Weights of a small transformer language model: width 512, vocabulary 25331.
MLP neurons of a small language model. Each row is named by its layer, matrix (gate and up: input weights) and neuron, and shows model dimensions 202-297. Each number is 500 + 40 x the weight over its row's rms, rounded and kept within 0 to 999. Numbers have three digits each. A neuron's up and down rows have the sign that makes its largest values positive.
A block is one neuron, or neurons of one layer that tend to fire together. After each block is what it responds to, as a language model described it from the Wikipedia text at the highest values.

L6.gate38:505496405501556520515550502453483472539473512574528497531542554480546461449564503529504490486488419447452513453536503512518477501506543450547467483514473515520434477541565390449498492552476472472479522490471551550507582409487459468492491523502500578496464488509545486542519460517477567600
L6.up38:533545479557508501509525471509463515531490483509518448489446529502453475440477456473454546480486506430513561453492504525465556519499423494455444517522550480478431400531576463471514552470544444571417411565549498496544563582497486445497530443466520568517492510525516586530480496439554480487
L6.gate60:490447505482538474496514502542445503501552511545466554533457524503534476479513515524520505519523494527443553460494542500505495491474506569489492522489544487540432572515514424499513534500489496484431525543469492499520497583597444491568528568496477510495484522531471485504486457474537466549
L6.up60:457512505486552479542562493491477473543541565447434544520502519486450504508457495549534526502496544487454579425569480496602501515531473513528424465489473562511489524510514405487539539476548487459481525479478548548520473561519531481455563557496463497517458504436511477560479467493580502548
L6.gate102:538516545467578516495476449522502485491498447519461492459473593487520417483480551538483514530449510444503516526553518537502501408495467515385590390559394483459449452469432532457533451493498594487441488437467500476533479544484477539526437485465535469446541540462477477494562493507467490508
L6.up102:497507533521517484546477518511528484452498544415559490517487548500544413494422455416454525470476501523474478529527503468544530532490496488515552541563485551522419476470552515490475525472515451477468461542454544470512482537459479451567574488469507529572513430502454515450473510541516444529
L6.gate207:467484472574504483510592533500507548440432485502609438531483503419537460480481484543538486557483464480559539488541457509502502502476490449484480548510528508559600478515502466576543556481586507511529533486522488550448471486529509469497500542526575490439439479490475456476540458451468554567
L6.up207:472492473504521523513454479446486497555399471445438509485533460423455503431556477497486476532448475551498464469522492463494490486478551574484466496465441497486501494497480518487426474507485593462464553548511516471549436591531459482529486503478527473511509495515508477541458476439463519482
L6.gate389:531515431495559463496547567492454466541513471526545509481393515459479515476501523512501509488458580438521432629457495477450441481474424515466470506505499534549432522505563517460530525488492550551532461437546512533484541509491426407495434508452499470538518455485458549517437560416563533563
L6.up389:384477502510516484550498468474448450452494449530468500503473563500526542457449548539540503428444533455528489479531506460522502524464525451472474440526475498501484478476526475465503534485487502494509499579530545600460443537564457513518407495497455568520413532551549528544549516461493508495
L6.gate456:524528520504540519485480446475492459501503513529575492616479540488517540509545540486529497534508528498466540554439440483488433462501526483447560486485527448534464530523494493481475551504491492494476525426574517436476489541515509483605520554513536533502550482494509485538498471449571565449
L6.up456:483529432546518525507571466486550567470463491522545467449454569458465461548535518468488434442507439501468550506500520516491513535555467509515532530538531468537496472473532507544537479563457446488460544389555487495541463437544423499583552528486501544504515475496487499526448433515547496553
L6.gate493:522425487512460602554492505485484407572535451612471463439400533513463419457459523514444539460489372475528454568466480588412453469473440510522475422524476479501474469521541449453494500526540551486459459531540533527537472470492557409514448541454498540537447516454501489514502492435542519502
L6.up493:486495478530547505561531506484512459514428510509450510560550468516532489465494548551569529501460486421482543568467544533496562399542443426497484495557458441474470499468540565471542502501458542511473526586584533467563521464536525486511516505512413551539450467471535508451531467460540512515
L6.gate521:515544502543515494492481511513482508471505506561558504440560550482475416522508541536456530508512517449570444546397434490504456531488526538438451481568482536428527529483440456462546543508555552481524560476539496488467511517553498467439552505525479447463550510485501471511453415472486432515
L6.up521:515532625502466517502460535497471497535490530560498469485474496512472581462558586438521638491534486508548500477499590479530478485531464532542574514505545500569462501521543529483513508528504497508514496513490634498464519592461547526495500455537534488470488476543438478435514512483609445503
L6.gate791:457522457500470510492485481451565390501439544505496563541462532457457501520554499508503556571525519529548497479436523464474469503445532478493485457513508479562489542508468547481517527457456530476513446447459490476489509521461476478526519526507436490409439451519458451550515570474517545505
L6.up791:535524499493445484482509429414547530478484458534603474503482542590548486517521500489569492503489522544498461497507485501558507514520507457492475426509458485499504495465516539499573506498440564455473533532556448539454461488484431495535473456493477513525506486523484477511526467534486513508
L6.gate821:454526442492469506555429437475510486596523432577530465532478550454486486522550491515502520442497436451490507553425497488401467459517495474547516454474508441475431514529548448515473543481458512514513449491546487563531520410532459443488515543552514539460532537505521468509568509488595483582
L6.up821:460506455547531534478408425506548485568496449528487426541491552503533469448472470497473552469471498413542529521464465515480507462468549485528485515459589466533480576499537462491505528489543572513475493495441529477560510490538480501539508510510469593517582445575491505474542511501524570600
L6.gate824:541477407467456531591475503505499430488463488540512431500494531510476530508500503557524496510512509478467435581458493504521483465489544512455458494539571491555440514600542486473483565456467442524535506480563495502436455552549461571518453493486519562493488483550499454491537540512546506504
L6.up824:465521507472505473540472514452516474521520452557562509519404584461517552488456499385524515489501423469572553510594507456479480451515532507486431477500514475488343399479487523542478514554449455499437529496577497504419476444498472485495521511569503535532507500496487517515530469535525531510
L6.gate835:592569504494390509446508454406491484510503508558528517502469575567503520464501536480552501561526373437431482472543479470464525416499446444497547433496457456517558537492509467526578543478524467462476526476501559577444534590493446519495442503489470524489471471555557466555507451495525476496
L6.up835:601425515545499498448523463495515491553505446480533525422435461481499469517507500503556516481537480455553490449494501487535475512492464494521480527500462517555492439446536508444512425470485450567528515469482589455484494481492500484455501478531485588472496387429550509508470523488501540453
L6.gate886:471541537542540542492542489479469483495551509475437480585476544509459504454534482595585514533509417476551469575480510518457476431512421549500466511481547473513471497520473499525466467504481502509455488489467452488553548543536505532580523539536446549473519528427492513440506482438539467556
L6.up886:542446537498540555487522483461537454502484546550541445485524524525498535579490427456479479557551476562545493523526495521469459488539540475483507488440465510491521492494538523514481534526505445546478535581583490483518491508502414455511491531541544550532462418510481583521493546603530548454
L6.gate1036:472469458492492498499540516417523468546444496534530451572477526524451500532517541476431491506441430532496485537521477552587484525447492455559472498549411493581509426540490468444491468499432524483505569533558461481524509551499524500560466546471556435494459562546497499529446425461488490465
L6.up1036:469466413480441540472523526435514462564461523541551425498440547487473532473531477474456567478455475469480486450521514503542517456490495497498418538531485559510443444511557457480476478505519421550517535518522520504561511504555438478542519521492447600506430407511514530502473460487575495485
L6.gate1209:445430526481492567490443463466490439531445474528506536473406497451499536476545554560508443470498564505526429434502474521567474571480545507504501482500507515481477539441487512487420474454445513543527486491590479554534501537538506504484502537492483491431527521523504477455550494484470494514
L6.up1209:451499505500541527553499452547485496483537458487568515479483531452511505487533483455461526545535470551437501500498490461496505518493504515505456456480527488558477466469555483461471551546507510564515423535476554492538541489413527508509540571528482502465492518462489479553518512526505577470
L6.gate1225:547573452464484434562491530430525479505444459528587523532465594475405528548507541476537528475500491388569477530480590489502453488509462455406438473515510458406506504528519502453454534537512538460500508510552538535545527455498487489572465524489499516452485500497512504558471531520524581522
L6.up1225:517508468504460477482589510583496477493474532527569523514475518476464544560564547444517501495497512437540437450466493492475470534463476498520467481493598537544431541503557575580427569481414506548452400526560505583514502480575445505483500475483492557481492545524471481551520499505559518515
Numbers in table rows

L6.gate24:488557490462460540479485484490522491540468471506535495507485555497519517519479494498547497533535478508473524449515440561467512497496457494465476468452528485516413525507502450499518472475515578501540521513574417491500527549509429450499568489473451465485524511445478513536460539480472466509
L6.up24:520458516423532491443532408436468519468538496545548556477477515492535588523476559486495526469491463494480542473456543477515451530520474496490506493530531517496545488519539455549500554498549471505481502523499470551510524528501484451456522572504511489454514541459514604554542463486547525457
L6.gate336:466513541518534475564519516547487520479445511532487469539556458545551531494461473538526574497442524459449531528448472512534559500436474463456535564506502473501489510515483476482458482519526466594552469475494440503496528477496426546535517534558522509535501449418510503528435534488499477489
L6.up336:526510539550455489550541520521496477480490475538523461555520480532516509539476552544499444526495470453476617489480587557595456503504438455551481474552447442499509490515510447529480505535472576476484523426438554502464485484518503478435516505533506534518494510525560507539541516505516502402
L6.gate388:508547500560541519516523536552503552455534457523518482510479461506527508466487504564464525509498517399453512453491547530492461434521578465490508484491487474493458555569503446404534564535453506496551501555521579497449464599527449494451565517491532509518479483516447446448469540512505527532
L6.up388:470501500593479515557530449513524546487509444517460536500467536493549454501479559538423428470455487505451576505472509503528503517536452465450463500485477451472507525554555504525551454450473529422528554568419426519503464469498504536430509527502533449509528437453491511516478459475524490546
L6.gate411:497582464421451530460440512549432558597550535509510496481513528505475409455510472538500405507493573521423493492484517475501483545519479537451496502478510569467447484539528571513488515492453495426462489419501487496434490440528475532515525481502427455479506534437502523557486447537569569494
L6.up411:494536496457561482491550450435489564509559451467477448458522584498518550520484497520492503535488464468560494491455493572490547564472466498476611489456513542485415485509493447505502531591494514509488492469528543501470502530496520563536554544554534469494493458475541558488516518533472545484
L6.gate504:487584520497445444588470514484447476554543555509423531557513411512532452446502463483543490469432507469460493521535547497427465531483497552480512543494596483496446532495514443446578554496470594466547527458515494555516527534472463449544495584517427484533565615441494497529461539481429373513
L6.up504:498490536511524536480462503535509535542447533426467557500495542512590500557483521522528562479556378491541489491531429502495514480538474599501500543483535476482523516523455491482455481400501519499484426541488480540501517517478440485545484522523529529503478493421461484627471468445446535491
L6.gate592:581516446512461463625482496392454556433570537523520583482441538463494392508516462561524469492464543491498548511477585453533480462545448471550516536569450487476563526488502488507618497488533554492470521537434553541496472408579470513517498531541545505432510492452538480527553491428424532446
L6.up592:501555497475506573549506467435474534554566523504480458495421439482544486529522448551575469483469441492519510465438490526524483497472458421466553519530545486520483523545448549533518503497495511428480575484487477522531505412560531465435465491573504517548511478454550545513559512513499476483
L6.gate659:486438445450493474444539524498570451396472487527511503528540496503474544558605528494545536535461556539548492519507512480589458535565495472466503441490499480551455467453553528459498538510496501555481552462507533495529574518516536561567639479451521563479464485510476553476591486418514521497
L6.up659:477462526518486512444514496427540514576459459510495447446470505517501431538482520543520464598487403532521426517477471547445530437524461513480493484494494530502452504521480575470468540495423461511522519549492480551486480406493509541494542544478512527481517447454422515525550450509473531534
L6.gate763:545440477474518491541442498487418533508479474552467520444509449532578426474488583563519475501527521554547446477531438472574535543518523482546495458462487462430523476570518442507535498531575433523455555580535480490452531457469531511504497505507554515539581525496503488549570503461527524462
L6.up763:481542492456459444534467479449494495516520509442468443589485479441550532538517529491590463468461511504571495512528508526431585549556496468525446506499534564549490465498536492519509574450459436572425467418477473520567535496487554405520500548507441491502445559526453452539491473508489504524
L6.gate783:504537515460488472454535509537581506447490425409523494486488509517478520487521459512538577512485508473521475494558495454496525442514538538439462515511552455481433466500524527521565570505544554510482549494519513484466457506566505457571449467523448507442514622484487578510540494495474488525
L6.up783:477559495482489484563553468568445498503491623450550443443484466527453514543477449545507550480404466528529550476575511563425536522452427512452534479494484533522508546485551436517425568527531573588487515484477520476481532516502530440537485507533467476462516537496516484521457472459550554484
L6.gate804:511553529549531445456526456462526546514518448496454500539502425538529502629496595523518452562523517432506487556517479460564493463557538486493524476466424553510485547491541572493432462466540513498495509481573490477502483432463512519490557548467458472517485554461513463480534470472559583488
L6.up804:469441497527445517518483514562523462457492577479547472491522454527538564473516422521516519547476498501453494495536391535501520459493506490494445494553534477498523507487416461486530566514511522528549531539530479475545432502476550461557508512536552518488489484459476550419469559528505495494
L6.gate862:479494481436449484481502589470467530455466512520443463530444532593555475527466524541509520506445499517535524480493465496478485458470542525510582470468504451511503487566541504519472529474671452470453536457523541507464478559555476510449501450510492478553505468501476551551567532525581442446
L6.up862:473483508551479551518529495477519470403461514458506506486557535521503479494525442470508485496491417530477496540457475514487494433534496469612513419526457601588477473537468505523499464520469446489540501537526507513511474499553493461531473519499493494497467580430491512479453444432477500461
L6.gate924:487459504506537544474551524506543510469438472551473460499545476559506505515502466465500443444512453600497564452544535450484560457498540491468552581395527507550472485554508467425576506529533506511511531418567516472505550502522411474434520515432551467469463458472528531441462512538518603470
L6.up924:515545460562468587580453490545488477470527520493481524536520504439464538566560533554479572548443473510575495474471474602467451442544458515475513524523565503411461515463527490450434510531513496536524563518480538491519486536469467479469521561481518509501554511525541526498484585505526482524
L6.gate984:430505456519464499452539490479492482519451508493529389567465484502547479571513507510550512497484429497480485494503502546470500516486484545474613506446468424478550442505492412550469512498510428526515493479506524478533496546495459461511498493525574569500462524430505523512502572541522551459
L6.up984:498467533509534516506511469498483477463464491521506407506450536461474447548547556577504520487482478515510576492453457519430506523469456453552558461488521493458534493519525494499502566564554481362487513506544458493494412547472482465527482484532514526488475550485479444540477509522536517523
L6.gate985:471459491533568528490492515496543503515496524466533484485430411552450508519514539474398493491566493524460441564582510495527459463493532568515526480451455546516435542527437461502522579467472505490467487478495579534515405415593467567431474505441553522482492501493571502552557565432533530535
L6.up985:467503482537518472553533498529528501440453482465506477460490505511536512520485528487531374468568463486549581490507492589553516495532454465541450424428469548413522514565493450446594496447480497509463501370474517522494486532476514436471491483459485497505520540384494512413484559480504563506
L6.gate1102:486546482509522517444450474481456523542456428473449513486470463496500476578426399490526459501536511507532464462508398488504447486469482518553504457408481468511465529563499497537520520494526598507487553522496511505525533496518512483500505490531513572482517488507431510512526514419494492467
L6.up1102:567430497539446550485476482497494495522511507536497433529456525532532560474489467470551421519462495500510503444591508483453598489490523468516526484441469519435531498470496493514483482470440509503444505504554508476474522544603517427502508500549523483439413460507480575551445564461496449516
L6.gate1129:547438531485509532509581450572509498524407524431490512502472532526450542526522491531549443474493489506517513498510463508505441480435379538550563483495458499528462481567450467510504493490508555417542509443513534539443556466583468519452434459473550531488536476463532515503512485520478519509
L6.up1129:574513497507490485451548418546498496479479487501408504548496450470569475530488505487516546471483543517560505435481494467454528514561479456501496536543519483538420533451575529485566507492510506537469523469511549492484450510502488505555469478514437502453501533494517558462481523483548516485
Paragraph breaks, split p-words

L2.gate2:536496520491469473472529435555479564543515486483456466506512485530487462504499562538426506475545482487536511518535526515451469482516474541493499474488548435584497524538474426537484566527566497539441560524564509525490523500486538453449442521485543455482431582467510510522521453506571584513
L2.up2:547528522506515437535476484547540563484463532532592489513482498448503551458404450508492495522529525558482472530519493508480505493469528460485490492459454521465492533510505532491490496446425507493436461518460513479599503545579545430552473509455518522466506462511505448487480485531505495501
L2.gate286:567507474535491485506504448540519480550535463476561515503520493450515467502517547560473502501478462519457507553479521571471444474534473549537520530453575424498479498535480495515553508488417498526495459511457524521465543550546516538550544593453542575446485522526522468451458421500455500527
L2.up286:553431507532497468442477508534468535434486472618511524516520493531455583491491505511436442498522532492541599532429506453500411553499486509417493443418479489542496562507462594493469540472513530494506445484508526496525480456434481538543545492517550509443505428456504526442518541464562532490
L2.gate956:563480461555434509501484542451517418519510520516514459566500481475524432477487513565455512493492509512502573556439502508447490491532479460490482494516517440556559479524548531505534499483477496463478469471503511462502491484499476561492494551535510538501470543514531540453493478525568454432
L2.up956:526521488575506508529543553484503506529498464496469496545483544579552527475564512544455478435515545495499554584516525494527456506468507472448525502487512430622511465521508489450451482539452495512465498436520505517502521523491501469516496541579509529480512529549520489436510519492484459491
L2.gate1209:485498488463545594494483548494473427542426573528576461467516525525558488495472536474501511519446519570534542527530523542452550466564549485478479479478497448505534574469533465451460490546516536559577496454455483487483467444538432540568564474468524530468499465456529550450491545485488521555
L2.up1209:417564523481521438504533478514507436481539588484500462450451488418544491546489510444528425476518496533480588543536510509505572453532496548477515603523520484463484493549435468502517486464426507543483440504538468550492513586527508562459480549527504523509556435550448523510527405470568489513
Year number starts

L3.gate503:465484489544606428448538575527473534582428494578492470512504546489525449554463511457474564497436532487441522438494424518507473499579491503574504386487519546540456494458478554487510505557581513493510514509521606515489512474469485484495484476535430497490447495530531572466456503535567498512
L3.up503:474493494431493431507516468590442514505442576594544532503555504451467533524471533468549518527484547530519449486520615516498524495503581521492524452488466474533463519448455454521555517490402552478420472522485564565413476465454500485491464550513498501482467460540555453498527457511512533496
Paragraph and section boundaries

L3.gate338:550515550468558458511501413569500492466470530508553514488470475504528517536505444467494517486536560485459470495579486455483438462556553481510460530463479497523486498502481485573564478485540499474501455428522449486488509453466567545503513497552497541439502541467538377497465503546559511516
L3.up338:465522558433518469526499511428383531508502510487562480502531434493512531514500458458524511443514544478477470528480476577472509546490530442491493577558470557546430553467474562527518458548534547540460520528490514464600524598483480463495466521538557477501503469439588478535525488483546543480
Year century prefix

L2.gate473:488552483521565509567547479477567473477491522532494489434546524484520525481462497451544495530470503549547556509529457476547570501518459525526491528494464458498492522500540504534411444511471501529496508502561513484486487494555516468440542486534503499574468513494471590524500545541590541455
L2.up473:465469481525515514478503462510634510464489481578452528472542471520534411547520511490440518478508468482515505558549482527542490517515463509494547477519526486483479539511480471546515449471472510511519563470455446457529466480479515481550564549553498573445508502445432499536470526508540479549
L2.gate802:460556474455558545484537503527532491461507488516508416485505488484495495504480521523483564527483487513498519519501422546462544582527496560571511568495488447417457516524519529492518539471539456491488563528555485558493511482465524489576516516418495537544471577469548495466451464464477563551
L2.up802:474460563448512556520435444529532493460506514552495529550548523514573505501465477441506554479597453515491491445459531508531461480485480430491497461514493496477487528531522523474474474470530488504496435455486467506428573466444510494452480527426516564480540485478455559468511556522513500481
L2.gate928:488486441523493519494470523504484539436527434503579501493536494492519574506494528448529440580455537547490549502469512484521471560523564539518471510517517475498472540450501538462462513528496601540523556426461528496449491462423506488486576449472493467527510479456566579545437526517521518546
L2.up928:557465469463526550530511488453527491540545437439552439463551531507474529461530503488509525489514444578521515505442549508580520493568465470537470528509463499494489599450488513516520481583466454518497509502467542546545477505416579516488527460501487486538563494564556514485469520514514469472
L2.gate1008:525447543480416525464561476552442475522462548535459504513412496532523481532499494548507490483512491489560533552501430504486546502500491458535471458518507498584447576517532440522435560508443497401528480499478475416469487511529492545591490505507489509468445489527547457469485434571479511470
L2.up1008:526512452489490575490515512508551485475459489595395486512506519542569495454499430514461480539507580504501545491445571493469504516476617456570476537550535539456530501521525474560424458455538441553514443461461479479558476510494461572470509510536486462473479461503547465434446538521513522474
Paragraph-ending double newlines